Part of a small language model's weights.
Size: 9 layers, width 768, 12 heads of 64, MLP 3072 GELU, vocabulary 9993.
MLP neurons of a small language model. Each row is named by its layer, matrix (up: input weights) and neuron, and shows model dimensions 224-287. Each number is 128 + 32 x the weight over its row's rms, rounded and kept within 0 to 255.
After each neuron's rows, "fires in" lists the words (lower case) most often at its 100 highest values on Wikipedia text that the model never trained on; "fires on" lists the tokens most often at its 100 highest values on Wikipedia text that the model never trained on.

L3.up1924 [147 144 120 118  98 121 108 162 150 133 136 111  93 141  97 116 105 109 111  96 135  48 198 128 113 135 143  94 184 125 121 102 191 106 155 131 108 111 117 147 173 107 164 114 139 176 152 151 157 100  95  89 196 131 199 106 140 175 117 110 161  87 102  71]
fires in: "such", "just", "well", "than", "rather"
fires on: " such", "nt", " just", " well", " than"

L3.up2892 [116 102 199 155 116 167 215 195 157 138 138 176  99  99 104 100 130 120 106  82 118 159 126 129 175 103  89 100 105 101 132 129 126 160 111 168 150 166 121 131 158 146 152 174 142 118 129 150 163 103 140 124 168 144 175 117 121 142 113 139 145 146 133 146]
fires in: "at", "of", "age", "g"
fires on: " G", " of", " at", " At", " age", "At"

L3.up1480 [120 158 113  76 148 119  60 105 188 147 124  70  85 164 120 146 142 147 112  84 133 174 120 132 120 147 101 150 125  90  75  87  84 151 189 165 116  57 169 140 144  82 103 103 167  95  69 124 124 191 139 141 107 121 116 134 142  91 155 182 123 100 137 117]
fires in: "united", "state", "university", "national", "city", "s"
fires on: " United", " state", " University", " National", " city", ".S"

L3.up2539 [124 175  96 169  97 153 158 155 112 164  94  75 123 146  94  90 132 131 180 178 119  98 175 137 124 148 130 153 119 159 120 123 151 133  99 110 145 140 160 120 176 125 128  89 128 160 113 130  81 142 175 111 115 151  66 122 146 165 153 117 161 118 130 119]
fires in: "but", "and", "or", "ref"
fires on: " or", " but", " Ref", " and", " And", " Ant"

L3.up1864 [ 85 213  26 146 137  88 134 129 114 123 139 131 144 173  76  94 160 157 164  91 131 165 171 177 132 108  39 128 124 143 104 154 128 145 112 115 127 145  47  66 129 161  55 173 151 105 107 158  88 137 151  94  88  95  94 138 110 113 161 137 132 138 139 126]
fires in: "early", "history", "late", "time"
fires on: " early", " late", "Early", " History", " pre", " history"

L3.up1521 [132  99 135 176 120 155 141 137 134  85 103 132 141 148 102 114 120 137 100 119 143 110 142  74 150  63  80 137 120 145 159 128 150 116  81 140 111 145 168 120 151 145  87  74 114 106 158 121  82 194 144 167 175 115 116 114 103 166 153  80 162 157 159 139]
fires in: "6", "5", "4"
fires on: "6", "5", "4", "ple"

L3.up1542 [105 113 118 135 147 171 126 116 180 134 181  97 125 157  70 153 118  98 113 165  85 178  92 162 147 160 137 103 169 176 124 132 107 184 173 175 128 110  91 131  95  93 170  90  48 129 115 126 161 136 129 132 104 101 141 111 149 131 132 136 156 114 133 104]
fires in: "he", "they", "decided", "then", "when"
fires on: " he", " they", " He", " decided", " then", " when"

L3.up2985 [161 147 126 115 151 148 129 145 159 147 153  92 136 146 124 158 106 142 192  87  77 132 137  90  90 124 159 148 139  56 167 135  67  77 159 121 141  98 127  79  84 112 166 116 160 137 161 138 126 128 128  41 104 116  92 141 109 102 123 140  94  97 174 134]
fires in: "can", "could", "did", "we"
fires on: " can", " Can", " could", " did", " we"

L3.up655 [117 119 118 185 202 107 162 100 208  96  68 137 143  85  88 116 108 137  70  96 125  80 108 158 117 123 137 172 114 158 105  77 119  92 107 159 106 128 168 120  93 109 125 114 108 105 169  85 137 140  91 115 104 130 122  96 109 178 112 123 123  86 139 163]
fires in: "he", "they", "to", "was", "job"
fires on: " he", " they", " to", " was", " job"

L3.up912 [124 116  50 141 159 120 117 182 144 140 177 106 106 177 102  87 148  79 143  93 151 137 161 131 197 163 102   5  83 112 151 143 136  21 140 122 134 109  27 139 134 169 166 151 134 123 132 129 107  95 158 176 165  67 189 135 123 126  72 178 155  74 138 141]
fires in: "had", "has", "have"
fires on: " had", " has", " Re", " have", " re", "he"

L3.up366 [157 145  96 193 115 164  77  92 106 122 126 137 114  84 162   7 120 132  99 175 118  73 100 161  98 120 114 195  86 135 152  98 150 112 201 107 165 136 115  89  98  75 154  99 133 111  76 194 166 102 119 166 199 118 112  92  96 150 132 127 109 157 159 104]
fires in: "war", "army", "forces", "military", "force", "ii"
fires on: " War", " Army", " war", " forces", " II"

L3.up1827 [108  97 123 173 207 137 121 147 180  99  82 125 106 137 189 137 146 115 107 109 104 127 158 124  93 142  90  89 116 141 128 116 120 134 126 154 144 116 190 114 171 138 144 125 114  55 141 187 142 117 141  89 163  78 154 157 111 141 169  73  98 178 189 128]
fires in: "then", "each", "every", "later", "typically"
fires on: " then", " each", " every", " later", " typically"

L3.up614 [126 128 114 190 101  39 116 106 123 146 155 138 159  63 136 108 145 154 135 148 127 152  83 131 200  86 160 145 116 113 119 165 132  84 116 116 164  25 156 119 147 111 153 143 175 108 127 107 105 183 111 128 115 151 184  98  69 158 143 164 135 135 152 118]
fires in: "have", "are", "has"
fires on: " have", "ars", " are", " has"

L3.up806 [ 74  92 114 139 190 107 129 176 137 137 136 110 151 139 132  76 158 175 157 229 176 146  89  87 139  96 142 170 158 112 141 179 157  36 130 109  89 139  91 154 125 113 147 134 153 139 113 106 174 104  98 137 151  92  99 120 135  82 122 160  89 115 116  94]
fires in: "top", "open", "hot", "opening", "second"
fires on: " top", "op", " Top", " open", " Bol", "ov"

L3.up1944 [101 118 128 111  83 142 124 107 111 151 144  69  96 157 161 149 126 108  48 148 182 127 142 103 161 116 159 119 142 132 147 157 125 184 205 163 156  66  75  75 109 167 119 156 147 109  78 144 116 174 135 116 158 105 154 122 132 148 121 170  92 119 145 130]
fires in: "city", "state", "local", "university"
fires on: " City", " State", " local", " University", " Citiz", " city"

L3.up764 [177 163  57 179 111 105 135 102  95 129 103 179 132 158 112  89 160 156 126 182 168 144 110 121 120 165 109 163  98 115 162 134 130  52 164 146 116 137 185 122 151 139 106 108  62 116 129 129 106 144 178 216 101  90 143 157 114 130 156  88  64  65 137 148]
fires in: "most", "so", "more", "soils", "such", "rescind"
fires on: " so", "ind", " most", " more", " such", " meaning"